config = dict(
    n_layer=20,
    d_model=320,
    activation='squared_relu',
    norm='layernorm',
    norm_eps=1e-05,
    positions='rope',
    rope_base=1000000.0,
    extras=['capped logits'],
    init_std_qkv=0.028,
    init_std_down=0.0,
    beta1=0.9,
    final_lr_fraction=0.0,
    batch_tokens=65536,
    train_tokens=432300000,
)
MLP neurons of a small language model. Each row is named by its layer, matrix (up: input weights) and neuron, and shows model dimensions 48-175. Each number is 128 + 24 x the weight over its row's rms, rounded and kept within 0 to 255.
After each neuron's rows, "fires on" lists the tokens most often at its 100 highest values on Wikipedia text that the model never trained on.

L9.up753 [130 143 140 155 118 120 140 140 149 153 116  99 113 130 135 101 135 142 157 135  94 175 133 106 143 111 104 125 143 139 134 132 180 107  84  83 119 145  85 117 143 134 140  97 153 146 147 108 134 136 100 158 142 133  91 101 139 110 142 121 135 120 160 169 118 119 103 157  86 115 121 109 153 133 117 160 164  83 104  93 111 107 117 141  97 143 128  87 166 130 110 112 117 121 173 180 166 165 121  99  93  73 103 162 120 137  97 124 109 108 126 128 122 123 173 146 129 136 204 137 143 133 141 157 121 143 166 145]
fires on: " |"

L9.up607 [107  92  98 113 160 126 133 130 100 100 142 128 137 124 139 147 165 194 134 128 121 113 114 119 122 130 172 147  74 156 157 104 117 157 167 156 106 133 143  77  94 157 176 117 121 102 139 105 154 132 111 181 145 130 152 122 104 122 105 120 138 108  89 101 130 114 154 168 112 145 144  99 143 150 128 126  98 137 128 153 113 145 118 118 146 109 117 119 148 131 148 118  86  97 136 127 140 129 138 113 124 107  83 111 110 153 144 133 127  99 119 127 165 148  92 150 125 132 130 105 144 165 149  92 116 119  65 129]
fires on: "\n", "|"

L16.up416 [108 139 137 100  73 142 141 128 134 130  72  89  93 140  86 154 150 125 112 114 123 146 137 112 131  89  78 150  97  97 125 149 187  97 116  96 142 164 111 153 133 137 181 125 148 129 119  98 124 116  81 124 137 126 114 123 148  87 148 117 126 120 120 118 147 100 134 112 135  94  85  94 127 130 164 116 156 129 151 120 145 135  84 138 101  83 117 141 104 158 181 126 140 100 152 128 121 144 148 116 111 135 105 161 141 146  68 125 133 142  98 129  94 118 137 158 133 133 159 125 118 122 149 120 138 167 155 153]
fires on: " |", " W"

L7.up650 [ 82 140 119  85 125 161 118 126 134 104 152 162 107  79 118 107 130 137 114 141 180 127 107 145 103 148 132 148 136  83 118 120 122  95 120  92 148 130 120 120 114 123 150 126 130 139 156 126 108 177 143 133 146 163 133 128 121 130 167 118 122 152 100 162 134 141 149 218 155 167 110 100 133 129 132 134  80  99 153 125 156 104 118 110 125 101 164 133 163 115  99 143 120 106  99  76 149 104 156 122 130  93 135 124 157 185 147  92 136 149 102 143 149 137 154  98 105 158  98 146 116 133 160 129 149  91 143 130]
fires on: "==", "==="

L8.up670 [108 140  88 107 145 115 156 114 155 161 134 134  76 124 109 144 118 140 139 131 116  95 140 126 131 132 100 154 146 122 162  75 126 146  80 116 147 137 158 111 134 153 116 116 127 103 143 168 137 122 146 133 185 111 126 105  90 104 114 154 159 127 138  66 122 155 159 130  75 117  79 152 128 126 130 136 111 109  82 137 146 137 136 129 120  81 163 143 130 153 112 158 161 109 168 172  91 105 112 134 113 153  92 136 152 173 130 137 131 134 150 140  68  71  90 114 187 133 119 159 104 148 153 145 125 159 101  92]
fires on: " |", ";", " 8", " 51", " 26"

L9.up457 [122 141 157 159 107 141 113 103 105 140 112 156  85 140  69 134 163 128  98  76 143 135 126 139 110 118 127 133 118 125 140 114 102 125  90 135 168 167  92  94 139 144  99 136 139 130 140 160 120 144 105 128 134 152 144 129 122 129 163 159 115 106 114  93 122 117 157 115 136 154  94 141 113 126 166 101 139 154 140 120 140 155 139 124  97 140 127 125 144 105 139 148 164 119 135 153 111 180 127 153 166 128 146 146 129 114 116 122 138  93 155 126 125 113  75 126 157 112  84 166  91 127 169 200 136 134 134 108]
fires on: " |", " of", ";", "et", "t"

L9.up1012 [126 169  89 122 128 151 102 125 152 105 123 166 146 130 148  76 128 146  94  89 129  99 117 120 100 128 127 111  83 114 152 120 136  97 111 150 116 100  94 179 143 138 161 119  97 115 115 122 107 117 115 123 158 123 149 132 107 154 139 130 112 163  87 102 145 144 120 170 163 114 152  82 133 206 148 130 143 156 144 122 133 136 143 147 119 132 107 126 127 141 141  99 162 110 134 117 131  62 165 135 101 144 150 102 137 118 148 129  96 156  87 121 135 143 142 156 159 141 165 134 162 129 103 128 153 171 125 127]
fires on: " is", " was", ",", " were", " are"

L16.up667 [134 114 100 118 155 118 105 136 146 137 139 145 121 111 140 127 157 112 112 104  99 140 127 113 158 145  70 163 111 109 108  89 170 119 139 143 151 116 128 157 121  98 147 131 113 132  86 113 124 118 120  81 130 116 128 135  99 128 134 139 152 123 101 122 103 131 130 183 133 141 148 152 160 120 134 148 158 100 138 161 138 111 143  96 145 116 155 121  95 166 142  83 127 122 129 162  98 150 172 144 151 112 118 121 110 149 128  70 137 106 137 136 154 115 134 107  95 138 124 152 168 122  99  61  94 119 139 132]
fires on: " a", " his", " the", " their"

L2.up110 [ 84 119 176 134 104 161 117 128 165 112 141 149 109 104 115 108 134 127 129 135 178 145 169 167 124 130 154 151 118 143 138 135 159 104 121 105 108 126 145 103 135 135  98 179 144 128 180  95 112 159 105 120 159 123 171 103 165 158  94 132  80 119  78 153 115 153 137 148 141 128 160 136 148 151 162 159 119 102 154 161  99 172  82 128 189 143 124 129 120 120 119  89 118  90  97  89 126 112 142 131 150 128 100 120 196 122 144 155 101  82 114 167 181 107 139 141 171 152 125 158 121 117 122 119 109 116 110  98]
fires on: "==", " prior", " senior", " significant"

L16.up969 [144 130  69  84 105 111 136 139 140 137 148 164 104 119 131 138 144 113 143 111 155 169 113 130 152 179 113 155 149 146 143 102 118 112 115 119 101 111  96 168 145 116 113 129  76 104  78 138 109 131 126 131 130 177 162 110  94 141 158 158  68 126 109 114 128 149 138 192 147 158 163  74 133 163 154  89 163  95 128 115 189 137 135 113 124 126 111 123 104 155 146  94 161 141 178 135 112 118 149 108  85 130 115 118 143 129 157 117 162 110 161  99 133 105 123 120 145 154 114 141 116 133 143 141 104 127 132  89]
fires on: " a", ","

L7.up291 [121 115 133 113 119 148 111  96 108  96 192 146 160 121 119 155 110 132 119 110 134 160 116 167 132 146 177 138 141 113 140 115 137 138  76 108 145 154 124 131 102 121 123 123 127 159  74 131 122 102 148 118 138  96 152  67 140 134 136 132 133  84 158 102 118 139 118 107  71 133 137 115 136 107 128 124 157 151 106  77 155 133 107 103 125 115 164 139 163 100 141 110 126  75 125 128 113 168  92 112 133 135 160 117 149 157 173 117  78 165 128 144 129 120 147 147 134 160  95 137 159 113 120 170 105 107 111 111]
fires on: " of", "urg", "ro", "ir"

L6.up561 [ 89 103 160 167 124 127 151  89 135 128 108 142 144 133 140  83 102 153 123 114 128 128 141  79 138 129 137 130  73 162 132  99 145 128 149 132 107 107 118 117 115 134 191 106 113 139 116 127 152 146  80 170 153 146 143 101  95 148 133  94 125 146 156  92 144 134 130 187 124  98  92 165 129 136 150 126 117 155 155 127 131 131 146 125 105 117 143 128 137 132 127 124 101 122 136 121 151  74 147 116 111 147 132 117  86 115 124 132 100 106 102 130 128 125 102 164 104  76 110 141  87  72 120 145 128  91 136  87]
fires on: "\n", "ed", "-"

L16.up1045 [130  89 137 173 133 138 119 124  87 113 130 100 101 161 115 137 161 186 133 123 151 135 110 131 125 133 137  83 126 165 145 105 112 130 159 170 153 132 150 124  86 173 119 158 130 154 138 102  90 155 101  88 142 106 132 158 130 132 165 167  95 161 112 127 149 148  98 145  96 125 132  92 142 143  98 127 160 121 135 164  74 115 160  74  91 148 105 142 129 174 109 121 144 110 109 127 141 142 142 152 154 118 110 121 139 107 132 103 141 119 122  77 149 132 137 127 128  98 155 170 111 108 145  79 117 146  74  91]
fires on: "\n", "|", "Group", "^{", "-", " |"

L9.up59 [130 142 140 123 125 169  92 137 132 105  88 137 157 158 114 171 122 104  96 125  89 145 143 114 143 113 141 151 151 125  90 117 198 156 115 126  64 126 124  78 139 161 120 143 151 100 110 135 145 119 118 122 133 135 117 161  83 153 136 114 170 155 129 132 113 149 145 118 129 123 118 108 119 145 105 106 124 163 115 161  93 107 127 121 100 135 101 168 131  97 151 118 134 135 157 130 127 146 137 136 106 104 138 161 105 112 141 121 133 128 179  98 130 150 129 145 107 116 109 113 125 130 134 112 131 129 146 158]
fires on: " |", "-", ";", " and", " for"

L7.up87 [168 119 113 136 135 139 148 143 127 103 101 113 152 132 104 127 141 155 135 136  98 105 178 153 170 100 159  74 131 131 134 109 176 112 124 136  76 130 154 109 132 124  89 151 127  99  96 154 140 195  90 142 136  86 108 190 111 125  97 118 134 108 159 104  68 140 134 114 128 137 119 131 177 150  87 126  95 140 114 140 133 183 169 132 139 146 154 156 123 123 114 115 136 136 172 120 150 125 128 135 108 169 135 147 165 106 120 124 127 108 139 165 102 130 113  82 121  88  83 146  59 117  99 125 116 121 142 130]
fires on: "-", "|", ":", " |", ";"

L2.up56 [138 116  98 111 120 173 143 140 140 169 140 129 143 116 101 131 115 127 121  85 112 113 163 123 107 100 145 106  66 139 154 137 147 186 105  93 157 132 151 113 141 119  79 153 152 148 173 143 135 129 175  88 143 104 115 122 120 111 116 120 112 139 144 121 115 145 109 138  95 136 150  79 115 123 121 110 102 110 101 155 119 115 110 123 132 120 156  89 106 121 117 130 156  99 147 114 137 113 128 116 148 115  79 119 197 131 151  93  82 173 138 134 130 104 115  75 122 113  69  95 123  86 135 131 137 146 173 156]
fires on: " of", " Best", "==", " leading", " 350"

L8.up1 [118 127 109 173 105 141 140 158 138 132 119 136 120 127  96 139 129 109 116 149 102 117 131 133 101 143 155 166 147 152 117 114 139 129 125 145 155 154 147 129 137 137 118 128 168 160 151 148 112 166 111 131 151 125 148 107 157  87 144 114 118 110 108 136 148 153 168 152 123 140 112 126 108 144 127 141 112 126  99 115 135  89 132  96 132 143 140 169 131 118 118 129  60 112 144  76 147  97 119  90 135 104 120 105  98 151 135 127 149 140 121  96 109 104 102 103 135 137 102 160 159 145 132 101 159 151 145 142]
fires on: "==", "==="

L8.up449 [134 127 116 121 122 156 137 133 116 146  72 130 119 144 132 113 166 160 122 121 120 121 126 149 130  87  95 138  84 104 103 137 120 128  95 134 130 173 100 114 167 101 138 165 110 168 131 163 131 138 186 181 178 114 142 106 145 103 140 130 131 113 124 131 111 127 151 154  90 159 111 166 129 121 166 118 142 155 130 161 116 165 125 129 114 166 129 154 134 174 133 124 195 104 143 124 173 119 125 118 129 104 135 126 109 103  93  85 109  89 100 119 127  67 148 116 133 124 150 144  76 116 140 139 129 119 138 140]
fires on: " |", " /", " one", " of", " all"

L6.up445 [125 150 135 141 165 147 149 128 137 121 112 150  96 160 105 146 129  82 148 159 130 126 130 161  91 129 128 100 157 111 125 115 141  98 104 107 133  94 150 135 112 111 121 150  84 110 122 103 152 104 130 101 165 113 143 106  66 113  83 143 135  60 128 138 107 137  99 151 103  86 131 173 133  77 130 140 113 126 139 142  96 131 127 125 109 130 130 132 137 106 118 111 137 163 140  98 124 167 102 135 132 156 113 137 135 133 109 116  85 163 145 109 134 136 160 114 122 189  89 143 127 113 100 132 110 161 119 149]
fires on: "th", "ed", "ing", "rd"

L9.up799 [119  88 145 124 121 146 131 110 157 111 140 111 133  87 128 100 116 147 188 124 155 111 174 162 118 167 133 116 134 125  85  81 101 124 128 165 150 157 128 135 120 161 165 139 119 132 119 136  97 117 124 155 144 147 111 132 122 166 130 140  95 140 127 142 139 182 117 145 168 139  96  99 109 120 130 141 101  88 123 171 121 139 131 138 168 124 129 106 161 138 133 155 149 111 134 141 115 141 121 125 106 115 115 106 113 135 146 130 125 137 117  88 138 122  72 127 142 153 115 106 136 167 102 167 120 105 132 158]
fires on: ".", "/", "-"

L7.up611 [143 131  96 141 131 114 119 140  94 155 132 108 145 111 154 135 121 162  84 146 149  71 122 147 140 130 127 159 145 149 161 113 117 121 150 157  96 107 128 127 156 118 143 133 159 126 106 134  93 143 121 109 175 151 126 129  89 157 147 141 102 127 117 106 133 117 150 187 114 136 122  79 128 113 111 165 147  95 160 167 128 105 122 126 123 101 132  97 157 118 155 147 115 122 135 114 135 152 129 159 183 128 109  90 113 159 115 130 169 124 111 120 135 125 184 113  92  93 142 127 176 138 104 138 145 147 103 107]
fires on: "-", "|", ")", " |", ";"

L7.up576 [114 174 134 130  62  98 151 149 141 151  88 129 143 108 150 144 148 112 175 213 142 121 103 142 159 145  63  99 128 124  92 120 133 140 147 113 132 147  97 151 132 146 132 125 133  99 150 138 144  91 134 155 166 178 129 143 100 146 112 137 116 114  89 130 156 132 120 140 140 151 128  87  73 112 123 161 161 132 157 103 144 174 147 122 144 136 131 100 150 121 147 109 123 144 179  94 130 178 110 136 134 125 144 101 114 166  99 174 128 141 138  79 141 138  90  95 128  94 130 116 116 127 129  99 127 140 127 135]
fires on: " (", "—", ";", " –", " -"

L6.up875 [122 153  64 139 134  88 131 108 128 131 103  83 147 137 120 158 147 174 128 125 106 117 164 116  85 114 117 135 137 117 148 125 115 152 140 117 114 176 111 138 149 129 115 154 119  90 101 129 138 164  99 116 177 185 136 111 112 114 133 152  83 140 119 132 157 105  77 139 129 130  84  65 102 101 138 104  78 145 121 131 134 146 102 128 122 117 118 132 108  89 125 144  75 124 168 130 105 106 161  67 160  98 116 136 152 148  91 146 120 189 137 124 137 125 109 163 169 136 157 150  82 158 124  96 158 156 125 157]
fires on: ")", "|", " 3", "|---|---|---|---|"

L9.up865 [ 98 104 154 140 115 134 153 154 148 143 117 134  75 134 119 122 137 168 148 110 111 121 148 125 125 102 180 122 109 152 134  94 114 157 135 149 126 180 160  87 170 115 178 103 151 129 103 127 106 160 166 115 158 120  62 155 103 129 118 131 167 136  92 160 135 146 138 111 102 130 154  97  86 151 144 135 115 156 113  98 157 122 165 131 132 118 119 152 147 135 141 130 161 143 108 148 120 114 126 110 118 145 100 114 117 129 108 145 131 109 123 138 139 108 163 141 130 132 144 187 103 163 116 107 180 143 101  78]
fires on: ",", "\n", " |"

L9.up858 [158 134 144 150 123 155 117 117 120 141  97 121 122  69 148 121 109 154 119 121 168 136 198 161 178 187 171 107 145  78 159 124 118 125 159 137 146 130 106 133 115 137 109 153 130 131 163 103 141 128 102 137 146 145 153 109 101 133 173 132 145 136 148  98 105 158 122 152 165 123 181 121 133 142  97 157 113  89 146 116 161 102 127 160 142 140 140 124 140  91 136 143 129 130 115 128 112 145 164 125 126  80 154  80 148  96 115 168  99 128 102 118 155 136 106 135 135 103 110  93 129 154 164 113 132 126 122 178]
fires on: " of", " after", " to", "-", "."

L7.up1238 [128 116 134 144  84 104 133  70 171 156 129 115 143 134 102  79 110 125 124 116 131 132 145 122 166 127 116  72 112 114 128 139  84 184 101 138 131 128 126 139 138 170 106 118 150  96 100 121  96 149 149 139  97 127 147 154  94 137  99  97 153 172 140 122 135 136 116 145 157 109 169 110 123 158 146 118 146 153 154 165 112 117 159 135 112  88 109 167 152 125 170 127 134 122 143 111  85  93 142 119 147 109 131 116 113 165 140 138  93 132 129 139 124 110 122 135  85 176 187 161 101 129 111  81 129 130 121 139]
fires on: " |", "|"

L7.up36 [ 98 122 178 141  70 120 121 129 103 144 132 147 123 120 110 163 141 162 146 126 144 134 137  98 130 117 164 158 155 125 114 140 115 131 124 120 111 139 145 124 115 106  99 112 152 118 108 176 156 136 140 171 126 143 121 150 106  92 144 154 102 147 111  97 112 115 138 116 156 135  99 127 112 140 135 187  90 164 134 106 134 153 134  97 131  49 125 149 115 110 120 133  94 100 140 161 131 119 109 140 122 102 134 121 127 120 126 123 130 124 183 142  91  70 100 171 148 141 128 117 106  84 166 122 176 153 131 108]
fires on: " |", ";", " Upload", "|"

L9.up1076 [119 158 140 141 117 137 125 121 162 131 156 143 122 109 117 164 127 130 167  83 146 100 130 122 122 156 138 139  78 105 148 151 107 140 145 104 153 129 134 142 101 141 118 148 109 134 162 110 154 127 125 172 102 158 194 157 103 134 117 120 199  71 130 155 135 133 111 130 152 115 139 161 175 143 146 147  84  82 107 115 145 121 114 102 116 120 140 159 115 151 110 141 113  84 124  91 139 158 145 150  98 136 146 144 105 179 112 148 130 145  80 102 106 140  99  82  93 132 112 101 103 131 122 131 110 136 131 127]
fires on: " to", ".", "inc", "ă"

L9.up1119 [112 172 132 115 152 114 137 105 127 140 120 144 133 105 165  71 147 128 102  89 129 136 139 110 139 133 153 136 125 141 103 142 115 128  50 131 158 137 130  94 182 150 123 136 128 131 162 125 103 152 147  84 136 126 107 161 134  79 129 141 108 113 127 122 161 169 121 164  95 146 143 122 129 154 117 107 104 113 113 175 145  74 115 148 112 110 128 115 125 115 129 135 144 140  96 152 115 134 103  91  80 104 153 158 136 147  75 126  99 144 151 121 123 131 163 131 155 136 168 128 167 145 115 135 104 133 110 153]
fires on: " |", ",", " became", ";", " joined"

L2.up1115 [170 139 111 147 146 119 118 139 165  84 105 144 134 116  88 119 174 147 119 174  96 152 185 127 110  93 128 112 125 130 156  90 138 120 143 115 136  82 133 148 140 144  99 113 103 108  91 124 117 169 122 159 123 143  79 115 156 140 136 123 141 126 125 134 137  81 119 129 131 121  73 124 128 150 123 102 127 127 106 118 148  70 146 112 101 139 149  85 152 115 130 128  95  88 121 152 113 105 142 140 116 108 136 132 149 132 161 143 126  75 126 163 151 161  99 124 143 100 122 132 119 143 135 142 132 120 118 121]
fires on: "\n", ")", "\")", " (\""

L9.up577 [124 135 145 203 112 127 150 126 145 177 172 132 138 153 154  91 118 146 127 115 153 107 155 151 142 153 114  86 145 145 116 121 113 118 109 128 127 131 119  90 171 121 137 101 152 155 125 133 167 131 124 155 124 147 144 125 113 125 129 137 109 156 105  95 111 146 110 157 142 158 138 107 144 132 107 116 104 147 122 131 108 161 167 117 141 103  86 147 152 164 156 105 153 155 144 118 144  96  99 122 105 169  87  81 140 172 117 140 164  81 121 141 125 110 156 126  99 142 149 190  63 164 134 123 143 178 128 100]
fires on: ".", " |", "\".", ".\"", ").", "\n"

L8.up786 [101 121 111 122 105 166 164 131  99 141 149 138  71 129 131 176 122 118 131 171 146 115 148 100  85 114 143 162 103 123 129 150 128 129 151 129 100 102  98 160 138 102 168 109 181 169 148 123 151 126 146 128 154 133 111 118 130 160 159  86 136 114 127 159 176 130 160 174  97 134 120 111 130 139 109  87 118 110 157 110 122 148 122  65 100  88 154 147 144 136 170 136 102 127 137  68 153 131 100 116 158 132 134 101 161 147 127 116 126  85 114 140  97  99 150  98  82 167 109 123 143 159 178 129 150 121 149 103]
fires on: "===", "==", "====", " States", " ==="

L2.up1210 [145 104 121 116 115 142 182 132 138 132 101  98 128 137 108 153 163 138 137 144 141  97 142 142 101 138 127  98 119 108 129 134 135 119 121 143 128 117 136 129 133 129 145 105 110 126 145 129  94 134 119 132 104 109 112 145 125 138 106 136 122 102 130 134 131 136 128 176 144 138 164 173  70  92 134 157 114 129 114 133 123 115 140 128 127 156 148 153 134 126 121 104 129 187 130 135 167 127 123 158 148 131 102  92 127 122 165 110 144  85 152 119 186  88 131 119  94 109 123 106 131 162 111 128 132 116 124  79]
fires on: " tr", " Vel", " Sev", " Dec", " dec", "pr"

L16.up132 [140 120  87 144 106  66 111 141 150 152 139 136 153  86 173 142 117  95 124 112 143 106  86  93 154 135 118 108 113 163 148 111 133 140 170 110 132 121 111 137  99 145  61 157 130 127 100 124 104 103 137 113 122 148 132 108 103 164 147 120 112 112 123 139 111 127 155 172  99 149 130 113 100 141 129 100  86 122 130 128 187 142 164 146 103 106 140 133 113 134 144 141 118 126 126 143 134 140 130 113 155 118 158 126 165 115 150 125 119 141 149  98 125 104 142 161 114 112 161 138 148 145  73 113 141 106  96 116]
fires on: " a", " Jr", " No", "a", " Vol", " etc"

L7.up401 [132 149  72 162 130  94 148  95 112 173 158 133 107 146 113 126 138 104 166  85 163 114 119 167 163 160 116 177 128 132 106 122 139 147 104 116 128 124  86 147 161 109  93 145 135 112 134 141 132 108 116 101 152 132 159 126 118 113 135  93 158 192 124 147 125 164 124 126 124 143 133 139 146 100 177  89 147 126  96 121 113 134 130 135 143 122 142 122 104 193 170 141 104 165 157 103 131 127 130 139 143 176 115 142 154 183 130 115 130 145 116 145 108  82 114  98 127 145 154 129 137 129 124 104 124  97 112 112]
fires on: "–", "-", " 2", " 3", " 1", ","

L8.up685 [144 130 126 138 144 120 141 124 121 135 122 115  77 117 135 141  78 145 118 162 112 110 120 130 126  79 139 100 102 131 146  93 110 118 143 133  77 154  75 134 138 138 177 111 134 125  91 150 120 145 110 159 136 108 120 161 115 124 161 115 108  95 100 141 138 155 126 122 120 123 138 128 107 183 167 158 130 108 123  92 119 144 124 139 124 142 105 141 128 148  75 164 135 180  91 143 139  65 131 136  89 131 122  77 154  99 126 117 141 116 142 113 136 137 147 128 109 142 130 182 117 157 127 104 125 133 130 124]
fires on: "\n"

L8.up853 [123 139 178 166 139 131 140 136 138 104 149 111 147 177  85 144 100 116 120 115 145 124 173 129 102 105 128 125 127 150 120 133 141 113 143 128 124 115 123  67 135 135 101 134 138 130 120 146 116 139 144 131 140 131 151 141 112 132 145 124 110 132 134 117 142 144 127 154 171 146  92 117 102 123 152 141 115  87 146 139 113 128  87 108 119 149 126 109 136 124 105 188 122  88 174 114 166 130 149 105 127 150 103 118 180 115 146  99 142 121 132 111 138 106 107  88 133 142 109 140 141 155 124 113 190 118 149 182]
fires on: " ==", "==", " ==="

L16.up767 [125 113 111 100 118 129 163 100 123 132 124 138 124 102 112  87 109 167 130 154 159 164  96  82 115 107  99  94 132 148 107 148 177 138 133 152 125 136 147 170 160 173 135  92 182 163 160 133 105 170  94 152 137 147 119 131  88 130 163 119 115 152 101 135 166 150 153 170 102 126 167  91 110 141 159 154  99 126 144 129 123 133 141 164 120 125 131 185 112 133 150 172 140 125 147 105 138 123 170 119 130 118 124 115  98 147 135 175 131 129 141  99 117 120 126 115 109 168 101 107  98 139 135 147 127 155 117 123]
fires on: "\n", "===", "==", " |", "|", " ("

L8.up1013 [153 108 113 125 137 125  93 113 163 145 162 153 129 152 114 121 143 121 134 164 149 129  73 117 128 128 128 141 164 162 106 122 154 137 122 109 120 151 100 165 148 154 101 129  78 154 114 167 147 138 119 131  98 117 133 130 116 135 128  88  94 108 132 146  92 132 120 121 137 105 121 121  92 137 134 121  90 145 132 110 102 114 161 141  88 126 120 149 175 141 123 117 149 193 133 139  92 135  91 160 151 158 146 105 141 140 120 166 142 107 111 104 116 112 148 119 137 159 138 152 118 109  89 140 125 100 143  98]
fires on: " |", ".", "\"", " \"", ",", ";"

L8.up274 [108 132 166 184 130 103  96 111 125 141 120 122 128 133 120 115 136 150 137 158 128 145 171 110 116 130 107 134 156 128 102 116 112 156 134 115 114 155 103 157 202 129 113 150 117 116  84 118 173 109 151 120 129 128 128 134 138 156 136 173 114 130 162 112 130 108 104 135 132 139 122 146  92 133  90  99 112 151 149 114 160 151  95 115 117  84  74 136  92 135 136 108 135 127 141 102  87 111  76  75 130  83 145 104 124 114 142 192 120 126 125 110 134 168 156 155 115 143 119 163 157 168 122 130 130 126  88 124]
fires on: ",", " and", " or", "z", "'s"

L9.up1242 [101 136 100 105 125 138 117  75 127 141 128 111 131 151 175 127 137 146  73 159 160 113 135 141 131 119 136 101 114 131 142  88 167 104 100 112 132 122 151  95 125 129 152 114 133 149  76 125 120 120 148  98 138 105  76 143 161 131  94 142 132  98 107 115 104 130 115 131 119 113 152 131 117 126 126 120 109 144 142 127 143 122 194 116 140 146 130 130 175  95  83 135 183 146 118  80 114 152 156 169 128 155 142 137 139 181 117 172 128 123 113 111 118 124 180 115  96 169 147 154 126 130 108 136 138 134 143  87]
fires on: " |", ";", "-", ".", ","

L8.up1094 [146 169  99 108 117 127 117  88 109 100 151 147 120 119 119 122 137 132 105 131 142 143 136 123 125 152 161 144 152 157 106 107  85 102 119 137 139 128 129 136 104  79 139 150  93 112  87 138 117 176 174 147 151 175 143 138 156 112 144 139 134 153 146 118  96 149 144 121 126  80 156  87 164 135 135 172 116 121 136 126 120  94 169 105 150 138  86 147  80 155 141 147 144 141 133 115  87 147 133 146 128 126 138  67 160 195 103 118 121 154 177  98 146 150 118 129 110 132 133 139 131 102 137 108 161 181 142 118]
fires on: ",", " than", "\",", "\"", " selected"

L8.up54 [ 85 105 134 117 142 158 137 152  99 160 150 140 101 134  98 103 109 117 106 144 117 169 155 144  95 156 148 130 130 185 201 157 102 129 141 104 156 131 140 151 172 124 191  98 140 139 142 134 122 140 149 151 126  97 146  84 119 140 141 147 143 127  59 164 130 144 164 172 102 117 108 112 132 149 153 170 103  98  98 115 116 116 119 128 108 126 175 122 110 138 131 147 126 123 134 123 144 136 117 139 165 109 126 132 102 156  74 106 156 188 124 184 101 115 116  84 121 157 141 106 127 131 126 106 106 143 125 138]
fires on: "==", "th", "b", "===", "es"

L9.up1148 [126 104 106 106 145 141 103 145 139 154  66 147 103 124 139 175 140  94 109 122  95 135 125 124 129 138 154 144  89 124  94 122 133 149 168 176 129 146  80 156 100 121 140 114 150 145 132  64 154 127 137 169  95 148 176 101 127  93 119 122 156 132  82 123 145 138 163 147 122 128 110 123 137 146 126 149 108 146 157 115 127  71 160 148  75 111 106 138 167 127 131 157 101 150 139 102 187 120 160 156 124 122 128 136 153 113 147 109 131 103  94  74  83 144 148 122 101 131 121 116 126 144 125 144 103 120 108 144]
fires on: "\n", " 0", "-", "26"

L9.up302 [123 132 119 173 127  94 142 137 124 125 154 180 154 105 158 132 184 153 166 140 156 120 166 113 126 117 116 103 120 122  80 143 136 164 127 137 134 136  96 113 128 130 105 149 114 113 127 163 144  94 141 134 120 134 177 120  88 136 125 119 147 123 146  71 162  99 116 133 128 143 151 114 109 137  69 133 127 135 115 142 167 153 102 137 112 149 112 184  90 127 181 132 131 176  99  93 132 100  87 154 112  97 148 128 125 111  85 113  88 131 132 121 137 154 129 141  92 134 144 109 103 153 117 144 150 127 119 124]
fires on: " and", " or", "en", "á", " et", " &"

L7.up59 [126 119 128 114 133 158 134 147 159 150 139 142  66 126 130  93 162 172 124 133 174 113 132 131 137  88 113 121  92  69 131 118 120 122 100 121 122 157  93 125 163 141  91  94 168 152  82 178 120 139  84 100 166 178 142 121 123 126 141 106 144 146 112  90  91 146 128 129 133 132  96 120  67 154 118 140 124 165 104 116 134 161 105 121 138 109 137 163 136 130 114 115 164 136 125 134 108  49 132 163 127 113  96 115 152 166 109 143  97 127 131 134 108 113 133 158 145 149  69 157 110 116 154 183 147 184 169 131]
fires on: " |", ";"

L7.up1052 [ 81 164 131 125  97 151 133 133 143 145 131 106 159 152 122 118 172 108 117 156 109 147 100 135 127 189  93 136 154 112 114  84 132 132 102 122 111 156 163 141 130 105 132 134 142 118  86 101 139  97 134 148 172 108 125 178 129 173 135 151 125 111 140 126  89 149 156 100 124 122  93 114 140 139 143 150 139 131 146 123 149 133 104 133 156 134  86 146  91 145 106 170 132 102 137  94 139 146 120 122 162 155 123 116 138 107 112 120  99 116 162 152 164 135  67 100 134  85 129 114  91 142 124 132 126 151 124 106]
fires on: ",", " (", " -", ":"